Weights of a small GPT-style language model, trained from scratch on English Wikipedia: a variant of Adam for these matrices.
MLP neurons of a small language model. Each row is named by its layer, matrix (gate and up: input weights; down: output weights) and neuron, and shows model dimensions 64-255. Each number is 500 + 25 x the weight over its row's rms, rounded and kept within 0 to 999. Numbers have three digits each. A neuron's up and down rows have the sign that makes its largest values positive.
After each neuron's rows, "fires in" lists the words (lower case) most often at its 100 highest values on Wikipedia text that the model never trained on. A number after a token or word is its count.

L6.gate612:487491501506516501520520480483486518485468439514478470497495486512471501521508518484471493493478503493515501485467492489535475464527509485518525437495510482481440534485500509512513500472482501516535539463468506493507518529507502491526483470501530472428480501516465488499495503489513488464451504505503474516487507521514497480486557549494533535487500504516486518507517460525502463520546501504540490507484450495474521491482494543499536469469511475507505530533490512524468513527496488506502496508484486525474468491467518519482493525486514504516502473536444534519492510504487488490
L6.up612:467480468457511504501512488497468514490482436498524479491487497497474507514509504491524471499467507506479482532455506514538483476500474478550498441501512522519476491504502507511487508472457539483483534504489514489506515539497546498529485479506510508492485513545471498493491519520507506451469552523499488493470527482507474462505529555452502515503504492533480459511515454500458492519518526506500449474483478530501532473502509535481517474477499483513506516530504534516524502499525557495479523484517519507502489535447539499516531489495499458499453502550499521472487494451537535492
L6.down612:496474519511488506475495526481524506499521531484507538516478524504534514523502474482491544481537526507490510476519497477459479483494478522454518509500508491509535478471489489503518526523527521523528497522489491506496482497470484501502494516544476498520509485488516498518511458525481517516504495458509547485470511494478490521574495497547480486523490543464513485480485536484513512493462521495460525546507541508520467512521509512482471519503515504479494474462504481486515549479510474483520519512510521457514477495561465441513472515503504482475538479472535483514459460482514481507
fires in: "was" 20, "of" 14, "to" 10, "is" 9, "for" 5

L7.gate76:485478459500479519544475486501540457508531494537523480496502506482471505544480486517483482481463470504502493479524504466525490470506474457491476512524535515563522504516468470518477494540480534505493509494473523490502480496534502470487506476478481518468504510468494467510522494516482539484464493540488513522479500486493477497535499498492520490508501457537490472531537480502516458484536491514539478545513511486487532486481508465519487486538508522502523481504489498543508481502467470531544499456556510499485552452507521473524455504504495471510445498530514478518509533496521492465
L7.up76:446517514458537516505559484508501554469460496511506493476544477522503505495521517508500507476533524528529475487506519443490527519513508498468467458481524465507511472468500493461498503442516490506534509535556517521480490463499472487500524524495429490541443479472500481501464476505474469484541496471510523482494488487527508475517482492488510477498518464487460537524516481443529528465515554480500507507516490489469498491537507482471537482534475502507520530489510537464503483490503489494499467504514510505576472471541495500511508570511481514545485524481525478510495510482523478508
L7.down76:539470491530482507454438475513526477536522536491510505490491488484512524497483496503530523512458462481485523475483470495486514479499463461500519507519457488536484506504504487558506527536483520480474478501491530505522562491468485499496561478482507521497531535530523542495508555492554516512482514519460489508478497526479482520530494511493496491488455517466516516493512498555503491550498465536512517531505517475498532538479491476514526522504509498479475493520507483515538500540498506504493506505490487517483493488495521526490512473496543497449471465523514519504513466500496486499
fires in: "a" 35, "two" 24, "the" 17, "several" 8, "three" 6

L9.gate677:508492465535501523492491523488488538509491475500504509513492505525502476524532498487462498496514422500512492520506445477521479455520463498520486516509471516501521465459497525508489529464462510487460475463482522501532497508487552501500496491518496493550496500501505489424481501508550510489506527506459499504470522494525509515515499503499520500521508490548489547501477472512475460464504512520484481548465488529505486456480513484515525458502473541513519535514481504449525476490490540496463484433460476481498504519518458524495512479538513479487488469543489490500507533492481432480
L9.up677:530498475529464525503511483463484480459540490467510487512515534472518499447477517474499489441484548482517511476487516521520483494547505462471562468521485484512506486472525489496497516458543459533483493496523502523532500501493488461504479512512516545458489533466495446520513468499528493475493499492496486492499482484497496523511519549466483521498491503468491468447486485470499504478520505501497508515511487482517546480479469506460513506457532514527509497474505524516502553500466529513509531496506504501468513493489470516528515513483469526512493572488568534498511561438524555554
L9.down677:516530504495533481491445578528495500515479556529464531511476487489454511533535516456463500516444511510513523503486491515458471489466465499456489515476498531568476494488478520529496507534479483490503456501435473440511474485505497480520500462536509489480509511488543479467514480531502499500485516468456501502527488479573518494555500504520507518496534465528522540510508484497523485485512480526533516515500499484495477507472497477522542483514514520481520504513516479522504482488506517504499464463454481493520497577499503475496489531564473499471509467489481461507490502517485512458
fires in: "a" 59, "an" 27, "total" 4

L9.gate686:491487503508534501457499487518517494443487498505536482461498491501474432519538520480500499484519481528501516491516511510500463480519538507482519460481527510491465517498511509512472521480508494489475496488516484474518532470508466494493489460505570498548486488478438461515456484496541473531525479509557462490499522524497548463459523500468507476504489550483481542473503505447521540492490477531507529491494481498486541503492472523510490497512472461486502504535496531498472479490486453465480506514518485506542497475508494523519510488476498497521500487517501475489530544523512504527
L9.up686:504516486527514463486472478493485503496483505498482460451525517486472494478528544470475543532518506538526466543528538537506493494526485517494477498495490443495503475498509497527483505453495528500461558505545491504504514461447505513472476480481484472517518485517435487491483463532535511514529544535546514525489476497508500526498526518427495511526498496451516493465490481488504478523495490477476516473466471498551486544478506516519460471475501482470507507508491498529473497439514494489455493535491486505483501542493483500513489455466520513506529518503511500477521504515511457505
L9.down686:511500480482503488549504516499482503511483500501463486536516501475518495497486495552469482521463507474507496476475504480474523475440497444511525511468500524526514481479469465465477478515518488450518478520478484497487517494496514556549490532509485529476500467507538510470507530510455537521475490511514445489498482528529434471564523509524462505471481485539498477477490482501515476506513518544516461520549487495533481487483525514516543536509483537509519464486482497544534509489465491512519472516499501468463512473515513466548462538528515491505494492491479468486553476493503487486
fires in: "to" 33, "you" 5, "officially" 4, "always" 4, "was" 4

L7.gate105:497537483502481522472501549528493468499502496486544505508495509521463519461536526510496467540491499463457468551465486485466524506455503526544480480507542506539490473468513510514553483464515508527479470539488531462485494468437553525521511511509495489504478522499499509519472504518499478507494521496518486482499531504498497469520476495456499487461540489488498521495497520474548474494535540526535482482505457513450500517506469482489546491520492566557537518459498511517486474507459489524452497508509539501512511484495545495495508496479482541483471485510486512491529529493484509547
L7.up105:503480503460477486483531518485507493536522516468465545518476483457520486522539511508532518505522442454483509519522534545485489497482482483489503499458506494496483533504486512468535454450528507479484497483433510476493479595480536501507508484514498504501478461509503479511506513455494508531476476502467482508502524498433508503502492542482476554489513458502511483501491545474487507535471498479452499489485516535502517459503478509527474500493503481471526499503512546530525457524510495468508519509523515454495514525503496480506465520493499556464506501499526538511518490542495475523
L7.down105:521493481540527494487464525494509501479492505494480440511509536527517502488475489504512462488495511503525449520499478463491491500463463500524454505464489527487470480522506493545501508527485511502483497492561453462555531481495459502505503476509546468495484536521469520483474444550478483496529504502516459552474482496498466481491497459497516487518531516509502463537532515496514505499517510496537471467517468501438497537509514494504501492512523517507489472520473476482513535471507477521503488512531517514487522488484464516495486477498523442531492486562501488480486544453508521504
fires in: "to" 26, "with" 15, "of" 11, "by" 4

L2.gate511:457500465531454534486493490467515514516501519483473559482531502466512490504490500531508510514449473483518450525506529508515512490489506491530493485491524510503488494486546522506501486493554545511518496478469444497503546508453519505495494505478493449515478507477491504455499522450469575479520537477526467478471522509536472522521513531507482512509501491479500517467488457523506476477542528519521505507527502520515498454518527488505486479461519525520541484477463526521513492512514508522471440483490506515525515499533499479536451476500493538457496509501516496456500514471538503509
L2.up511:490493470512478501473501518510490521471502478485480494476498481477470484444476494516454470472473503527511496506510513566512485495520488473485469513489472498480492499494477514529499529546473526534463535473477511486506465508498532518506499515509425471465544536509518451458490444514525479487470558543491487460520531513498475476494504529467533533511547508491480480502515527480492485502497491486475508550493509498469485490463477480473581516542508477510507495488498503497451501490516530549529499514504505473535505497528497486465490514536432504464476513492522492530525504498524509487
L2.down511:503513497488511529521514473478503466525498513477505498523494509507513508546504513486563495514500476475496517476503514437530532501489487521499548503516533507531518509494513508474506450453538507519557473519486479529495553473476466486511497500506549507522432464482482512540485548493484528500499459482493519522478483481518503504555504479496482486471447499507498482496504467523509509484518516492508507445511511510487514473558521501507426475426474513515509502524494539485530500529481493446499490506532493522465508519487516466528494483488551519542536503517456495497481484492490508540
fires in: "to" 30, "22" 7, "maximum" 5, "forcing" 4, "23" 4, "low" 4

L6.gate48:490500492502500549489515501496490532475484515533495493487581518493480495516506502483457505473494535457556477487498505493507516469520488532497539444530491523503482484449520517541516518436506542504507498522503509485504522532478550464518498477475469478503456478498484508474489534481481497468492525519518455533500528453523493491498534530514495498497551521514482465541506472479468473493509524497432465478488458504530513454497526564538495495515494511492512474522457528503527521510477544467510484518509510467510515500543532512501501524496511496492503496518475536521487477482480530524
L6.up48:492491474479511504479503466470565512492484484492469548538523459490503516484517550480532486515471494415538458485506493497538521459489506486521514519536498555495452528498498493523474529523473554506532465513491473498487542509482519479497445515489452521509524525536492464513481511487487525487510495487516471510502462478518468496514530521470514530498490508480502468558535467470487475549531516519491468499449483528484545495500491510502515488505509492501522461536509488497544548541467492493497472502523506441528481471477515513458479470495499485551487518553488485492493452457487461473
L6.down48:510451525510484458506479508476490500505495529484501481494474501530497505469508460492547488521510498511480512482482502538505459515504464498500497495488515492505538499507486496452534505565503486479514507481502520527496494496550446506491487529541538493461550515501520453517466472507501491476475458511530512468496495499483497509533466524517481499472466497471521482460509498491491499525505503521515523529520564513465482498473464477480503504480520476503461517499452501473494477490562468473484473451506435491507483486462493488503505482492458484455547514505511490505477506486490490528
fires in: "is" 44, "from" 12, "made" 12, "was" 11, "would" 5

L9.gate789:515513516511485517523507523520498492497495529513551520465535511479497461488493535530535474497528469517487488498518487494462475503511451538496534535491519481487485506493478521494472521476493495514475514475505473522552464460456482513450531531530490543553497508554504455496490492513494530484518461512482507505518532505522478460494468520473505483510522539498509503536484521471489457459528485504453502475467520486510502471471496535477541456508505490502511517510475479500451517565459525507500481484507492530467518523500459494468505500497541589490467477510496486500499497514510528530
L9.up789:475517502488506493487460458562537483518465506496513541511566475504484501495501541508486514516510489481508543508521530518535529481504508470527527512512492508516488494502489465527477505490496532502487515483498488521521497522483523525465540501499534531549475484530509494495464472522485471503512458525501481521507495552473472545508496490471510502507480473517479502511505532459511491464487467536447531501483557511509500461496487480504495444516505507529469500478510516551501511515501544534490507482516565537465546452492487542525514525491483526473511477506519474528491520473507504483
L9.down789:530475448549538457508474507506454489480486465468504509471508489491544522493502527535514482500516480531483497464446538481535511539508511504544480513460550499558482489516547553463475502502479474518535512502545474470485509523499510487525499517532508510451504501490487496534504531493506515482527482518488511502521483475534529511521479562508533498491499492513560518522547481496481464483490514491521492471459448520502520487513515501492517460510514475506486556521513497485489530505496526494495493503523537480482539521478506471479505473485520532511483477470445485495524514501482507515
fires in: "the" 87, "s" 5, "its" 4

L7.gate117:490496512493550484478471502530493520498484478501473496569459491503480500488487523501523510511466493511488486531501471499548482475475493466527513507530519498477443524462517508502494512473473493522476469503487475503550543466537512533525480494508513502484451445501490483563498507521459529485451475493487464478500447513470536505507466529520530488441464493514513510521476566436493472494520489468511497502467509504496515527498511511488498498523499546529480495524502460494488470542469474495498501526497506507516434487497424467467517500516520484491533502512496490507488481491521461482
L7.up117:467475490500520427496479516513481478465493472538508503534513504508491480490484504507492483522501521528482478464457491503501451470488512518539550474518476520498510477474492500506479534483487515508520466484503495511530515513515456519487464486484537471460508497520512487493518500475477519483452525538550477529486487474497531501515479499521498504457491542503554521465486503493509507518543517453519530501434511477527502483525484508420472496505520547541505495516477478528480488514479448489501500490481522483498494467536436466459544463498490480497516488538462491521487472463463501480
L7.down117:497508525523467449520509537442450496547457457492476468488520448471505505519518538489502479505536507487503501499490477481492526487527507528540508513467516469498549500523517482508509501498551515500536517568535455522482513491492490515492478535538543478520514498483510464442535522484514496485520491485500503507522528478491518522477477532508493536519540485491511462499538463536483510489517511538533501499484501531532495519464474528501499512495532479480485515488487511476527516498466474490496523515487476498452545519480511578522468486487488506509499508525484550539529490489439503509
fires in: "by" 18, "to" 15, "on" 12, "alternative" 6, "do" 4

L4.gate479:522524487479481511531530493497512487532559479522515452508520524508458511472425483538506502510469518506514469496494489473503485469494500473507465530502491473495541529467515505517516523510515546482485502511536508493487519505533506495553543479520504513510504517567503506504531529484507514532536496531537496479498545474505491521497484484496502488521503470514521515491523511506465458528454482483443524487521526553470467497502516512467485481490475476486522480506498522489522539537492516499547517476519482484536473512500539559513456505512498445488505551481490450507519483481486499518
L4.up479:543500528514513530501470498531495486483487491503520514470499532487517476458491492540512533525530501512519554448528495499514499528502504466514468527510456540479493496499537470484508507549524510493485480557496463506477504456511505511446509522516507489516519481517497492548461458483465476498471506465482527496496532507499504506490529464517474459471462491490483478517484469517481519512470510503540511546514524529494525534520467523518548488527500527503529499503512535476508535484521472484502520470485495480518487504533481540502450485514475522521483514494488481476506486505472477496
L4.down479:510528493459476507486518453490529498541508477541518467500500480462466502512480492484507508461468506487512454484494506504506496488521476498505533537518490497489528534483439553531539477522459521466460494447488496498519496507520481460551508488494486518502531507491522476472537535506544540538527516552522479520539522455511461486501467527446497507525554516519510479511513529491473438480503490495492480479436465525515460490477494467496483500499492482472484477507500514530496511518485483495490496514494501508503473502505582521500484500488504485475459504522503487520512513463526552494
fires in: "family" 13, "after" 13, "members" 11, "friends" 5, "west" 4, "cross" 4

L4.gate727:524523496491507482453514493490528489520446554483494477526473507483455484523532521472443516522489471515492525537489464493530502502482506467541530501541467517552476500508452521510493491482450536477466491496504493506490495497531548512516480536467464514513485473486561489545513528557521484458481484439508536467522492507554484459525505508531483473491495483530504474529489529514523505504488546534468508484507464499475549474497499479460510457532519532507497471485487499460516491477499528529479486487466503496484478529474525515488482512549485483527497515520509494517516512476508509426
L4.up727:495508499510567447533463490532500497498486516505510558498508471490485492503497536489522465491488458485436519482536530503499566472467513520497542513498515483515508499456493515502498485506493515506480491508517521503494529491467463512502498508535468486507459511476483492522469477520503499462497524453492515499531491542537497493510460511476492534530493492496516478507486553433526486514497505489517506547456490488559570463476506516444510480478487507500509478515458509527532519512461482483487474535555502516431514513476481499516481474533492495531499531551483542489510475454439540504
L4.down727:505556485512485512489489503480509472515499531522496463507490574505513520489496443516477512558516494512474520525547481502547494484510458502459458506499494496598517491529482499494457520533496541510551535468471459474533477507524502476468468445499512517520502478466523512489513484531477523491498460544486533507507515523476484517530522519514479469489502481492497501521542486515493493494542487489487490503538514530464451519535476504498493511516484507518448487528495517503494426492510549519473500470500510522519486462474508544490462524485507487511515481479498463487512517481540514522
fires in: "the" 89, "an" 5

L6.gate416:485534527489547481520504486518535523480487513509508505512517480432494473514494491486516510494494502483570452496510536499455513472555496504501492497544450516493497544502469532530531536469484515505518502439527487495504490526491525511509514462543531498478468458504499476524507511508485506515471525513498505511513514512547488491495490464504480542489533506473519514536501531490530471506418496475492537498489509523516492509479455492502452527515528478467476485483522485513479517518439523499532474523525470465516500451473463483477502549536469495505516499494542477461498488505437508508
L6.up416:506536505528529495539467489531548511497462510514466475528527498482497489514455477513475470501484496480504505521499518461486474474493466526500526524578498484478487504530523517559526535496482512508482457502546490507506499517483501527506483487540548469492499499494484501537473553506467497507474533525495494508451505498492507550484492493528499513486532532524534488517522496550511512517430473533529501526509495509481487510471505480522506487526532504495458528484514500541475498515447480540530478479519516477513486429520499480476510478513529542508492481483503476455516481460480497510
L6.down416:508493492452488444481499496447487445474468476540502497510468470509518523497491498475502499491501514493527539533521513476541454516517456496501501502469499526512512486477536508478506463457525448512437486479494503457489494510553485471473492484492491517499517513479492455500519538471498491521486491520512548477506541481500505537465472548512524536502499532520502476500487535495454536470489479552509509491542447530526509498501517476472520467545507516499516471450513475522499476470492462543476512494480479518508440514484552492510498484459533474467491504473479464475503503524488461471
fires in: "on" 41, "by" 28, "the" 5

L7.gate334:550469500516468487468505508493496486504501513506489516488521514508470492498485473510520517520488477512532490510482479496505517487444508437523527504536498516492501515530491475524504512533542499491510448532478488520535530530522488472505472471515515510462502483464530517539473523498514489489466474537423489506460491545490487482485484506518472484499511434500452498465473472551523510476507485517495472500484509491477505505508498506493543513510475472483461514560511512477513469486525514479502490481523482524492445504476510508512535510534475481491461475483510531511520495506517521494
L7.up334:519527514528476518508502474497507471467512481463522474502453484525446497500523483534494486557444501459525482516510530478466491505496542494474512504483488516518490467482493495485502461469518485521479474485471486465460523511498520487531497541536528502510448527538504513480521551520534499463544505531474494494501538469541490521518521514434475462482474544528513458510498499523475518502500480503465494532523451494537482506473518498509518509502465512487530537527481486513543532491495579497472465533519499473506523503459501507474453481497518502517506509486500515470523533474522554521
L7.down334:469475502506468510437500476501516544518513512527459492528519501474533524492485473496491493484539513490466542543512494541542501497455478464507491484479488516496526549505482503504504518538526524529503513523495500503535520479510509492493545465476477516471527519485502489521498492474499477508524477454485534510489509508470488505474463509547539518475520509502498531502481514465487472459533464517489467516492476489483491478522515509466454492476471523509464491542508533533464474506474457522478507490480494496516540498531499494539477478526527463458476502464481469487471465501502483517
fires in: "a" 85, "the" 5

L4.gate549:490540474536525484466530481506478451511441553524485487505480468531473497522487506529501480522484505482528524502488520458492524502501532481497494475482544523513478523500485487471475468490503491458532521450505431491530524479513498494485493514512485478512506458506538459496491521489516537499536461510523533484515507535534476479519471500517509466516478445533493518459534523471511499509464457505540475520480510507510513499508454445526513484498514524488518476484515528519489453492491522548487465542494483530488512510519502503457489487531487465502464494528507530550523534515520496461
L4.up549:462523505536493512554547522509471521508509496516501455507551547470527509485456518446478555519469456493505535442506474502499514490500477524523480511495537484493477495547488475542519525466487507528492481491489488542494513501464502513474473538496501540502488518536499511469509536507527526480497525456536487514498506465499503536510506521480466468496533498509506496488493472496536533489524512503508456524486483491506529538455530507528489526484498512522496498527484511472492440515509486461497466540524492474460524507513496500467556514494467547540475536493491528492448490478543477540
L4.down549:536528458485504510467489444510508488497501515503495530506506448533444485509523480530500477467482521503495481510473516459509494528505521472466516483508483525530506506477467526495473433503500499495478523520516518477500495517497492486536493476530503415486531506460543461502490482455506497502513482523460531484475452520531504464527492466535550481525503501536511486474500554504482463534487507510509531474506501505505499499532491466472516496511525483482516505484529498497514530506482505547488513488493526515535498531508520492546471493512521423455515500499512467508528512501491511453
fires in: "an" 40, "a" 10, "the" 8

L4.gate635:498517483470548523474485538505501531498467518486486497503518552500478489541486507495509498510506509508495470504525496538506520530512504479477468523485470475477513527512509521460547526518469499521485520502543537509508535488539515486523493458516485512514499494512477475571486509507483488498502535486484511492503530482522560554510499517472461481500532483502513509472487550500477486467485504491524455556494516487447536449532499492532469551485481484460487497506480456506534473522463487482551481500523533474511488509508424488480487502511492523507493570473457525475518497487478555513
L4.up635:487507462502547546502499531497505490481504535456462486518519559500472512503460505529486506452486539537508491499487487544531505510484442482490460494473489477511479493460490510475504522542506507528499511541549495505512545473522511517524515446459514486497477486533480490531487512468517514505517491513498469537488525473489529522521475510501477478520556469487501514491513517493479496485509494510537475498527509454460511474552501493491504510522525509479529458465486443544521495473503471527531470487521530497550495484513450534486490463494492522468506506535446517488499460495491551526
L4.down635:498517488500526483540517489504493489491518535516486497488486472508483490517525479517501491489495511485491502496463513500484458464486484512509508491533536490502459476518477486522453514474528498445554520500491439501510497489486483547512534511517523459497492509496494516462517502482497495477511482510530478498499497519456476503470510451502572542497507527513485526540516463486528477469484527511488543467475506484532455513484511531454545442536519528552520494466523531468484525524531542476470495515516498489497536544466534502542493483535549466508483451562543505518505468493475498489
fires in: "for" 42, "series" 6, "single" 5, "in" 5, "to" 4

L7.gate461:498484508505490482519453450499494544516470491513494467480503484482510498510501509508500463489494529492514461511517489515479575498495492487474563432508487494471519511503472499478532528525494506469484467501469514512518541469528501523524516458528490484526493497527524481540478483473504493455500534516511493511497508478545510495503505498467507495491506496540470455464516456449535564427490497495469489501510469483486479460474493511517524500484484475533513508488442506496502544483494547476517532482518511469498483514515493520502490511502490493540511498551470524511555505475507518514
L7.up461:496524447472501428519485508485465525514465520525485505496556491529520509456466494461480477505454493496515514496486500529457522493503503517484535480515465512511533496502485480496453528516488552514506525484498513507489510512523503523473495434545477441533505492538492481531478533496489486499506517485515483544518531488528460453502516509462490504526464517527512500484560473482489560494513445505460480510520448474498494450447473487502493472502498471511494494511489503501455518493517532514468507524479490467517492492491513484492505512489533515508516525566489547450483529538464489514
L7.down461:489530409499477480529515490425523506507475482510521474461519519459530527500480501469480491521532459514489522508533497479502466497511492520490484517491484503528485487542495504496499501517518504508463530513524523484504465498497525488450466496482505526496488477476456518518508504481473463550504516476528512534484457470491466524553479511494440476518523516506523514510448551511514447505500482465488474525474496559518472489504478489497455518508491469502493490525491521468520483514499504515479482512460451541486509458484507454527493462484492514461514479474510454522465492534488491501
fires in: "an" 35, "9" 5, "8" 5, "2" 4, "5" 4, "for" 4

L9.gate100:535485503486473460488533463471512530527493522538461493525515466528529485518502467511504480505511490510520535500471502485495475471513461468468515515500514470496541472531553487491498489506484518470527502496509530461488471475540518467516517488501498467493498509464504502485546523510448512493466429529500515496512507508508506537501472510544499471454496496527491449539463496543514513473517520488489500512513525541501458521483534476531504515470481545522503537490512496511468471529512529526467496527458493491524461540497486501458540525551480496538509478493526455475533503521546473460
L9.up100:521533494497510525506567509503509482481497515494479519530512468474454556547485498474485530497496476530501469441490528494516548545484491468511496502506510526515529499504479490501510531463458481500485499492495452531522521471540529525490452526490511507506511539512531498493518479482523518463505476503470494502507502534463485483493452509469511500531495529505512476473495528515527523487494479499495471560489472471468506487530536506515493480485521492506473522491497524480492529466517498512479512507475484462494475534540515485515535494494454486493470498533485473500529477458523508489
L9.down100:494534466527492483483457499469464518510533516514544470482551507497487450482547535490483534525476479512500529533546444504518451513497524455534482490494524504548485535502537513509506529497471472472520488488484515488489464499492516510475502458547506460507486449474519464505513490487544521521494530501508522510494518506526496528528557486503536483487511516452466486500509535514496528504514490503516510483494493513463495501499520507473447524478523476488477501536487525465504499502445512491485482485502507518518511488468495515549494507501533525527468494479513532473438504479550504469
fires in: "the" 56, "s" 9

L4.gate642:534556469509490519485490479515484482489535469512509450507506517488484485494477509486495478492519554510542477513528511506520513514513548499500548479483492471512504541498473521504492527514555492460493506538527481515496476519577538474507529451512549501520478479471494496498494528550492477490549511497521471499509522516525506524500498473507479476458540489510490543499490548472505492448494499500466485463505491505555522507466483490470493527466513448458497515468481538494451536479512477507535527507514501549516480500505458502504496480510474519510489549484495501522495490505513484481
L4.up642:486516478515482518510474511484486482485526489504465510486472528482475518457446498475476485452460481515508508509493505485540498507481512497505518482475491487521488506457510536497477523527529485468490514542532460501456492536547503505465523420453525479509499483484466532527500501529528481496571523522509473513474532509547490508497490504536470509480504473453467536477511527473516536494501453536487470487546467499493491525473520481441496478531534499457512488494472504519472538454522504517529472523504469573519495447462504480525475474504497509512511520547481501500522462493505511529
L4.down642:467450502519504484505555516474539537497470507476504548519495518466508513494481464495479478523491467506492495494479464487461511528466485486520463538508485506515520491467505468498490484470483500516512553485501500485493505510495498521499508532515473468472514493494495499481519462485488534472493477514485514522512485495507488467494493541511516534518470551463507474496505501533489513551525484490543497541492524491450473536512504496496508466527519513498479476547509479528554499512506521507502497498471484466482505496478531508471499526514546488547538441534487486512529512480477540547
fires in: "in" 54, "drug" 4

L7.gate246:516509499507500485486486500507504503493516454484513554532501497504506485489481501477482525475513503507473520526489484527479507525464466574496491474484497498489511476469481498509465531492505477502515465517511486482490516517459501479473474488494502464514504490552496515532451493504523493526484532548494491470508501432497512516511517525476524504456513530538503505535476532493471483499522517521533527448503453525497465541513512518512453539541497517519540512454482449514497503501484502515523514529544498502476487566470496474474502526481480553476470528517498527480465529510477456520
L7.up246:531542540522450493491473516520530514494560510491530470507498528520526470449492465474502518480529542519480479532507535507501546515458488533457511525530507462480487521467513526499507465523492489535495476474518460483513491522481487511500458550519515511502500512483468541476495525503512511491513514508505483509467535460488479502491526479491553454490510524523483508470516505489505481471494503497511529498466497489460493504485467499523502529523551483531536523492513508477491507518514490474503510513486518498462534493513489497485525452509515507493532446507495507477521484484460448541
L7.down246:485480521466522499512483486504483506484465504546541540540516441502484524511496520502513484490496492478505490476506489495469472484508492513496477508502529551493505430519456479542458543461483508523483510476476524516519521493505520530543523491514482523510492469505518465527475510485478519497468507543517503477518469486533549476490493493495501529510524519503496489530483505513500508508497495469480473487495487518502520487490503521476528518504493515494503469540507478494461532515522492535470513474530445533495452478495503484467473523497503555479468497478504513566537576423488494447
fires in: "it" 16, "they" 14, "he" 13, "to" 7, "she" 5, "also" 5

L9.gate534:518522493495542481525494512502455515513509473499481530493539480523469533468495546510537473486510477495485480495505496516472543508496504521474475513518514478488482494481474496540483507471486499508444464472513470517491520456456523513500511495516544492502507453511475417462504513502517500529473542500544491480494509488483508511511535495507505504517518494540531498475530497448513505461438503511469468505522509521513517503476509519512525473530499516503527511486505486507474501540410487544480477498529475514468504511490539485506483505494477526547527529504525538507481487518478497510
L9.up534:506513474527539536517539529493504516505528474427446505469505507483529498458489508483454524495502433464524502504563506504557501507488505465501492496482507502490500483511515494524474522501524518506488499527485535496493506503477543496470510532468536538521412491493513471495454508466523492489518507513490464516501520505490483450488506515458462497498514494511498542503520476509486482473480514490516528505509502532495534537507457501501475505495483465474488491520504473531484506471504527506507471494504482500454514477514508521542474555500490524510535481478431475479536482508531476532
L9.down534:520497476493478471498460474485523503507514487527522517520524521538508508518493541531496454472489463497489502495541464519482538486515529497442516508489493490473542474470502518510484485474478475446461487487555481496500550462478474502532486532537547480520509488532499467486489513496522501516490495511528473472503490476494454524536509498483511506511515520521530529518529478523432529490454494526478509504478496527507516493497491539478475507492506483462511503511516516466535514521473478461518505487469526486503462520470478483487499477486517473520536520468531566493486518503493491488
fires in: "to" 51, "they" 10, "it" 9, "he" 6, "later" 5, "by" 4

L6.gate319:526512491492491487511453473471493534515466505513487503473507533486512494538497476523493500529500497518488528491513520515507515553498471451449499525492433496520476539489494523476531507519493498464531518521497517502509495502484522515494493502517474482476510500543484478486512461550457496528515527532498531517516498515505530533493459470491465495498499482496496496510480556521448484452498481449458497502526493507544479458468508528463539484463490480499504482533492496507511517514507521463520524534559456510512503527487474487514510514506502453536515496513510475510537479483482534525
L6.up319:493491467495495451514453489459511497516477523535486508471491569489500508521464517554516484500462471468496502497510516501531525500499504476493473506505499536538463514492549530503483465521500560472543514514497476490495535532496517501477472488476508471439488468524451499523521529539493533511499512543515487506465496501474471508514484495470445545505517469508544503495520518491438508448508489471509463504524480479521480517479486490444518484486508544480472489543526478537501492487504462510533500515533463532537503460465505469479510492502477531522499472534500479480532465487524549519
L6.down319:480492504470508502488527529529511468480515511525527482460501486468494463480523523496521479470531490481509465479501435495460476448510519549551512491510578536506481494493513512538487472506476511515478444520523523523457495496555441469545487485508516508502526464442484525526512534479545543485493494476542473487493485491463498491464527511530507549534506517506485512477534497474514488520523520511497494489512526466495517533531466473491461468530500502464446502522479471502478465452493488513511501491476496483489502505493499456532471470481490552453526455502484496494495512522493476529
fires in: "was" 33, "is" 22, "were" 10, "it" 6, "have" 6, "been" 4

L9.gate370:457525507520524511535522524517479503482474506524478549496503508528459517451510513517493505487495470522464476522523521518498515518510475509497499477522473541516475523500431506510489543488471521502495492497523461558540528470458513509473518489485504479523506471539463478493519530463506480483515558493544465486503530475508511478510495476464503461478540526511537538501509544435481476457511495498455468546490453472511531482472524512525500477512515513513499445498490479498533495492501469494498489507507548518463523496519506485506475471485507555523491501546508504492522513477451518534
L9.up370:525487490531464511494526490488533491452496527468505460482515524506532456468513507478499453493515501495512478516476507467523484506461489451506501536487517521504552526549528486501479515500487495485530515492521496493524476482464494505516481524468520518481488500512536543497445456515467509520498435499501509515493458549502496504509481497492516517507561503501502472504518509543516519558482530513488498482544459506490510498491481485531469519508518509516498508544474496542477513455478500517531491535474470491513520498475498528536485468497483500442535522439506499477525526492501507510
L9.down370:471523507480475533523496502488502471506460465517531509531521508504474518470496510518507542500479452487464536493491484496500499484503539550493515532495510483525497477476485520485503512482527541504503539497494520522510554491477545505525514484543468513530478453540478485524498511463538503510454565476536468545507489496496536496497476470471465491498488515511474539474539503400477491439499488491504471457495517515528494527485528512508503477532514538466495487485496513484513498525494477497516497513577497482478508467488501445507516523466519533515476508522487505510519502470497492527
fires in: "to" 61, "player" 6, "the" 6